Weights of a small GPT-style language model, trained from scratch on English Wikipedia.
Size: 9 layers, width 320, vocabulary 26855, 28.1M parameters.
Training: 857M tokens, 3269 steps.
MLP neurons of a small language model. Each row is named by its layer, matrix (down: output weights) and neuron, and shows model dimensions 160-319. Each number is 128 + 24 x the weight over its row's rms, rounded and kept within 0 to 255. Numbers have three digits each. A neuron's up and down rows have the sign that makes its largest values positive.
A block is one neuron, or neurons of one layer that tend to fire together. After each block is what it responds to, as a language model described it from the Wikipedia text at the highest values.

L6.down89:112130144109111106101146110173114136163129092155136085145123181128114135119145139115111132108102163118108127135103106121128131117082083130153174133155099169139126123155125148141130116121134117074114083150157160105124158137147162139107135123119124161123117112147131126097122101153139120121143119214094130124160108102141133161160139142128158127127125087096089131091127108126170124150129118127127155113128125169143123120124121129123090129135158108132133074136112141119155121117128148
Description: Second newline of a blank line or the newline after a section heading or table row, just before new text like In, The, ==.

L6.down154:144137101126119106161128086143132124120097127135132139119101125141123084111134111136160158117073141136134123113099208148111067094134114092113097167066104083092095121129104132129120123114142126132101140134095079122124125113152133101146100092180115161151091121133121141172149120119148102168131145164190138129139084095139134109109130100103167119132157153146132123113145112090134118116155143128138153073109132126118137136116123125131133147134119112145146115091108168153175138107115118
Description: Short consonant-heavy word pieces inside abbreviations, rare names or technical words, e.g. Mf-g, L-t, P-ct, cad-m-ium, Naz-g-ûl.

L2.down181:150130132157079146114134155114112136095105163112103116099081116095126092180111112140095138116120136124113142143104136121148129128119113118154134157136109109111170169120113121139124121105142129123141104140114171152129148151126137140107144117150147089075165113117124138146149093101150114152062103114170159136140101125133079122160161153150131119130168143159135143141145148138129088128133112145101131194146136128145156118148112115099104116118137133113159097098122105089155115126175177
L2.down383:133107079112122087154098142110111107118108166118106150137124138162122132093114114102126128131129118144152096157135125116155095112111095085085155118141109128127094134087175139095142095146168133147156136112124108087186143099131113141110142136153110148161160160103132098157097146174113101119126102138123083151126132091100152109112145119113129112135097160156132093153166139113196148151155107152162141112125129155152099101098110159111109128112150090135119152185115103102140135165147170
L2.down490:149135171126157114131151106139152149148084127120095122125108080141148176119106114109149105112114156115152118112130120090121132116146119133121144140074181093151159109124113120110142144129155117088159124113129119165119136127101139107135135149111122146142137081128173150171138133182165154104111135133139157129132090113152096106135134138116159114120104116148097140119138129154187102069136135113120113164158135121113105106102143111150115149145092073113149137136152103085141170130136152
L2.down764:124113099112138137137113091140097115117147119106134074107112070155068109152133087136150154104144132141136134121169089125139130186154117124116131147154113149183090113100114140149189143092097095139113127142142146138130094117125081147096169135151127132140105195128136127124173154149113207156108136135126100062105135142122122111137134119128135134129164090122112143120135145120135139167145124096139121116190093110126152152094127088109191136070115162115147146154103151103108122110137128
Description: Short word-piece tokens inside multi-token proper names, mostly surnames and foreign places, such as McD-an-iel, B-an-erjee, K-up-erjanov, Gw-ang-ju.

L3.down179:120097148131139104148132170098137127116095142154106122096152130123120135173113156135103084160133125145143153101123129141132105121129162123166123131122132109104148130135138144116103127116122121112130159173094143160109093175150082108086184166136125132095147102137112117102158113135149089109176110157126138138092097109112132162139081105152107135098101154146121165185096115143148126098131103160114116135159138143099122102112132140137099086135088123169137111115178153079126122163110149
L3.down211:117070104163152109115084114093120105141135140174108138112091138124149147107149150104151178101112134135104142129077118124088128109115132115092183139127105132125089147136133143153132128106110146127113106133130132161096151071150157101135127093131131163099173133171138138123152167155121112106123100181160154131175120128143090130120084151139119139127099151137088119138109126129081092110151140130160098120094141128110114090137103076103103124088146152152133115173159148178146127124111122
L3.down303:143136196129118110108121079133139146141133113127116116095121157127114110134179115119116110069157175139130135147114137137144149114149118152093173117144162146131116142167114141138171101110109131105126094114164103113124129119142105081153111131134113183133122141175159129122128156117134127085161089190169114136101087130079127164149132129104121127121123138148076122164132131118119153086183085131113075098072142128150159125131152124021132111116115140131132132131153111119110117134136114
L3.down555:123137137126137141118108101149148123088098114126130138149122143174164140106111125148121122124102133110151083133157159124162115082135137148139121134119084105142142152123133140134113106086156145096104162129090115119090184150122143156134095086133104156135116093103152142120141183112100136124121140110121157145136164148148119160104121089160124102124113167116115117121114172122102121166163132101114151122096131128137157137176154102105114152128117151151122113143128083138154160168153134
Description: The second newline of a blank line in Wikipedia articles, just after a section heading or paragraph end, right before new body text or a heading.

L3.down111:142147120150126191127092157143095140110129140112065115113123145137174123160155122128115102146145119115091125163137145121129117091133148128095120118102103102144103135140134125140098165139153175140139160138098144122168122141118076139130098092146153141125148104097103131120186100130132140141085140111122151116168133087136119112113120098155148146157067105173200107133147139160111166141141166085119170121120158129150094153135156125142146160167091078088119120095149172120096113104127138
L3.down328:139161141132093154132188127115174109095150155128169153132131116172128124148097155118120103119134080128135108087148116103114096130143122167141093128107143127165143106121102128136175126120095145157147125115179155157156101119132157117089097120109153126156161113129151131158175141142130138150139107112108164148131136130156156105140125181111114129137128103090164128126127114119111119169159127157136171118083118125154160100106123161086115124135100150135140078083167104167131168132067146
L3.down622:152157165110119127105109169095169127124149117108109107100081139144108176122119152120145124128126128152120126123166074132136124121118160116098085107141145155190161168129063102093095125132149121104127171172125129111117107153135160103139131126192112170144130109085114112096164129106097171123124124149098112124130117143141101149154138131175072135137121112127117093147147136110113109126171116150126130147095148156122114165134136133130094150101191150132135141111173098099124157119144161
L3.down688:131138121114150122124120126136153115083158067078145118080148132161127138156105131097162096143127113119123122125112123106124138113138120131111158163088131138113151082130132107150142135103156127154133114126109111104139165129112109123141108194134124137117115123125129111096113196172086117130097134153145114121125092107094105116136169119124190096149095164123145153089112130142144121143109142156159140111160144096078106142144125107157142139139116154100160119083128084154178102079118130
Description: Pipe separators between column names in wiki table header rows, e.g. Pld | W, Census | Pop., Votes | %; occasionally other list punctuation.

L3.down88:141137113128154110162135128138164149132148120137128154145133078149163113127119122110067108141133095122085122123127115129147102120119113109122132093152124137184073160159092135140130142151153114117093173112144146146144137135144110141137145128128153105157124144096105121126155168141144110157113131065164123146103128109063142171153119143143122115143107141097102105126085088117115115127127152125137127119102109113139104116110155132161104162130173123134164153174145097109131131099160133
L3.down389:147161116144129134127091081132109149117095124101129086158113124178157127085119126116126126103144126088107120119099165136098116139148097180160094100095178113128178115157129112122094116128154124151136176113096069129124182142098154109122120125142125128153157101104120136129157106128130121130094151127181129123114130146121148133089117179118159141104137160168103173104135123149129145140123134107180139124092115143152139109133109103129106119111131136107122160131140140137120102152156145
L3.down478:164082101121148132096183146093158077142096117113111148094141153139092164109114124134084152141140145114129151116182150106126081074157158132159107113159130183136110162133100104140124129109141115147167134124161155141137128151154134125102153163103134135131142113088139122107179157094147150085138139144127154119170129057144089092086143133159136111092161120132094120109115093104151154115152122107102138126120126136128095121116132129079149129107125150095109108147136122100131118134145169
L3.down776:138104099156139130114098086131115140117165099108101177109078130141139124114118133130195159156102161153146136108128137156109114074089110190106136179080086122047129121117139105098126076153106144124090139091106124138122131127119110108142121096102137130143081063119108109118120126132109115121157124167183094083139133137121138125085128142073148149154145075164145119128107117160126123126101123115175155054134100114121101129128123139111160140157073125123149147153125155148140121169142116
Description: Short word-piece tokens that come right after a word's first one or two letters, mostly inside names and rare words, e.g. L-asc-ours, Tr-and-afiloff, Sl-ug-ger, D-ow-ie.

L3.down99:153114140150139136124117148119143113132092107165122121157135128158147138123139137136094101153151144085093120134154140128128137109117103156145167091206129145159132135143188117144159139115130161179138130135168115134118138145151109131141126093168163139142143124138142129103161153114133094113125116138124116117100134122141089097135121132153112123078164087097186127092122166124151123183099146150175132135160141133113138153151109114153137083131124139118170104114126141120085095098102145
L3.down137:125165152153116131138091152108150113134114148136146154157120161143158122092096105139151093122152133106112090107111101124092130167114151095113150140138112140119098154088126109121119121123124134136099122086143139152162126117115109083169088135114165130112109127108110126119125148162132124143132108129105114104157086136098104106114139134144136138148128146101121124106121096104132143124143208119107163108136178106132176131124135125131200100141167086102092107103116132120104143153092148
L3.down497:148093118152106145118142136086127137113157127112179104158138150147139141091109137112113152123110129120129097133140099146154126137168158110144127116131116118118125202131119133143105104113127163142149086107127082157099093150139060136154128106121129164102107167157105121159130144124168127115116092156145074144122153119096119089165146117115186133128101071138154107140113086153077123086135090143113126124134120109154140094136114106112093119147143136125111134137112098096117128133151128
L3.down516:139135148087171127135106146127162125138115098124095092154144108132121152115137137146172157153131148100107155110105144151149142124087129171183152117172114131049133144146144106140125129099087155108136105114113124173109113138177175158118129122099106148097108126100166180142166139113100122136140167185116132098121174160138121114157169142112102094159101156105088110152168147124125107124112102123138144138136155124147128116153135138124107109107117124177143122135123140106132105104124124
Description: Fires on digits and thousands-separator commas partway through multi-digit numbers, mostly vote counts and sports tables (1,989; 11,907; 14), and sometimes on commas in dates and place names.

L2.down103:147121131142094113144116105100118143132170111139117096116149139087110111091151128104131137137154116125125133117082134114136119137137102154103140124114141158161120138133111152132122106123103145124136102111113113090133153131109142174199141147115151160141136111093105144148114133126113128139139123078123123122118156180123083114127137135158089105117127113060107125102140079110140085131160163129150154142144141127144125096094165155089123150152139151132118104115135143151106122127105148
L2.down516:120116158130120114145119153125135162141141129071175120135140112166125095077110147155133159145143116138152105116124128118145168107096126103127126154144126126129116087137110154168113146108117082124143087086116123097121134122108092097145142121140140147120108120137137171116122138146124137143114140123204133152112115199141155095119110132105101123135117176092145133086098134125149091183144153151121120144124166129132155110096134093103126144148096152151140144136091143130124167169159115
L2.down577:147151187150151124102118126114170119098143102113155147109153139127164190129110125100128112108132160112161164159114195129143113116105133151129160159127138175165141087153128123149063092130129136120171155132143107138139121146146129112126111124118151148109135173114132126118177105150122139179166102159102136110116099119146113118131166168122144150113118122142116116109138074129098143102146130103091108070160096144131126161112103093151169176153132165108117117130124110118139148169151146
L2.down681:082114155152090149149121153135143103158191136102108150184133145118118125143102110165140169120114081119126121128140168096129128107129127133104138150115110147138093144104146089127146086136072120106102113174126139148167129130122100149118103115159181136122143149145086078106114165138124138103150113078106102097130139114090113113138165174158144084123158116086146124124141084117118125138162123155099149163107119125143127109103141118110167122137116132120146148107121151096173086168078168
Description: Inner digits of multi-digit numbers in tables and statistics, mostly just after a thousands comma (7,8|9|8, 2,0|0|0); occasionally " with" following a comma.

L6.down425:084094093138105133095112133153151087095134112111128147126129125097078159112134124127126182148135113102118112088145141107123140174161134141138106107137123124133143109132118160150070142129178104123123099157059126084089129140178123132112136115135138137125143138106095132123101119141110124106155132203142150079093174163107142103125128090107125160104136146124125133145175114182137126114118106161138126153134167095152122136153147096108087167116104141141113092151112172105160146159143092
Description: First digit of a quantity, especially money amounts after $ or £ (about $2 billion, $758 million), also counts, votes, areas, totals.

L2.down85:111080122144114112121163088116163131152141148076110097143152093137128121141124139087108120104112156095120106156106075140107157131127119119110111142099127152125131104132126126167118127116126119107081131091089139179120142119129158158148106106070103166119132117131125118145137159136167153121139131105080084126120095116117135140116106148140103109126125145123146128119149125168107127121185149145156114082142145108131119102132122163078130135093130077115095082141149097130127117186108137
L2.down366:094122126132132145117152154081136153120116179111154129179137124152126106144161139155161170119139140109133104072114069143116113120139112127111111116139135097139118155126076118143137158119113145107105102096131087147138138094103123095117115134113068159153134145117156147107159159112114145124134129124128153135078107113152148103138176149157175155136127150133165150119119134135109083126095136156121148129114103131116138156135130112123111172090166171117078108104098107189086143150108160
L2.down454:117152134145115083121129150128147154115099111146166139125133109151108150121119118107089087115169127126117141137124091153133159131122133114116137103124156153138105140129095139125121159097093131126103121141139131143131162085091091117099165113169162092114148112108130171160100111084153105128155100140122182065105168147125121159131120093145146124161114140095131112103119109136161083111092147180160095092122172109130117146116114106171160190077143135120127086123105143141140139108113155
L2.down616:140139127127148116129155118168163146109113117141069116114120129124085122124124090162085145122123116118150093129161114160074146080168126155089133133163136152137052123135126109114111171126143150139113135131150088150128124109136102129105109142131031160114119136138160120125153130108098125130118123136098096167136123126155165091178132132100110093159112090121162131168128123161143140135097117120154137116160140153130106157126116147135104136044133095129105142158139108147146129118106131
Description: Pipe characters closing a table header row or separating cells in wiki tables (stats, standings, election results), plus semicolons in abbreviation lists.

L2.down50:147124113213145106170064130096113140117143130146131172068124121166166139131113102114108131132133109141129159152121144119094156119107115107144135099088107081097145092127159099109098097149154169127137132136105150094122147091132120104146121098177158170125126125153171156134141157151134129082117113134145137146115107105172101121135108127126117147122142165124102103150164127127147093120127111147124139127170097090140126124113145105135137157135142125166127098142106134123139136136152112
L2.down277:110122106107130119136141093125146135121129152149155113112111139152097171126141176125120127114101166136090131145157138108116128132116126140108179095122087124178141122117158119150148101103071132147120103155108118156091155067167119091157073088093122137118102129121128135131098153167144133125105106163170088117112129102140181149106136146147116134120075119101109122124104126148125144106165106162106160127121128161175164131140128091092125096091127145135185137126141130093150135116104141
L2.down495:145097157136173105115129127080121126121106133090100119149142146107127133139162152125113120131108126157146153177108065120133102119145122093109116127107124082110112142132122133153157124084117137143153109114134154072071129116166126150131154130147110146131118090136154119143151122144144157124166120135169099128118121124106149154100101088095133145057135104160106111165192119106093100094137150111134082103123128175121169141148098125097159140127105119154118128179157156117165141141140149
L2.down613:115101166134146093123142126067115102166174151107166148100101118129162121122166175110126122131129171133113125143110141157129124158119114131102169142139094141115074119138139105146100114109116168087122063126139152104121157147119138114130143137137131146132138165137133145125101099161120099121121102177111120118122153115134153133155122133131123120141132124173148091142116127099139121137098111133102148089089108154168105127143119108117120174109102076122123134138161100122123114090155122
Description: Line-break tokens right after a Wikipedia section heading such as ==Background== or ===Iowa===, or after image captions, just before the section body.

L6.down830:107174088156127110123141133135132126143117124128113028059096091149125144099134111123106131129144147136118142135175117172160094127179131163119123090155152134141109137076107120155146155120138120148175138117123124179122130126128131120141088142110193131134142133124140155172115144115135131157119159130133121133109152141111114138111147143136150126133097136113130111179162135141131079152135124091102115102143158151096147109130120138142133138104122128105155126143115129122135135115096132
Description: Pipe separators and single digits inside Wikipedia tables, mainly header rows and score grids, such as "| Team | 1 | 2 | 3", "Length | |", and "0 |".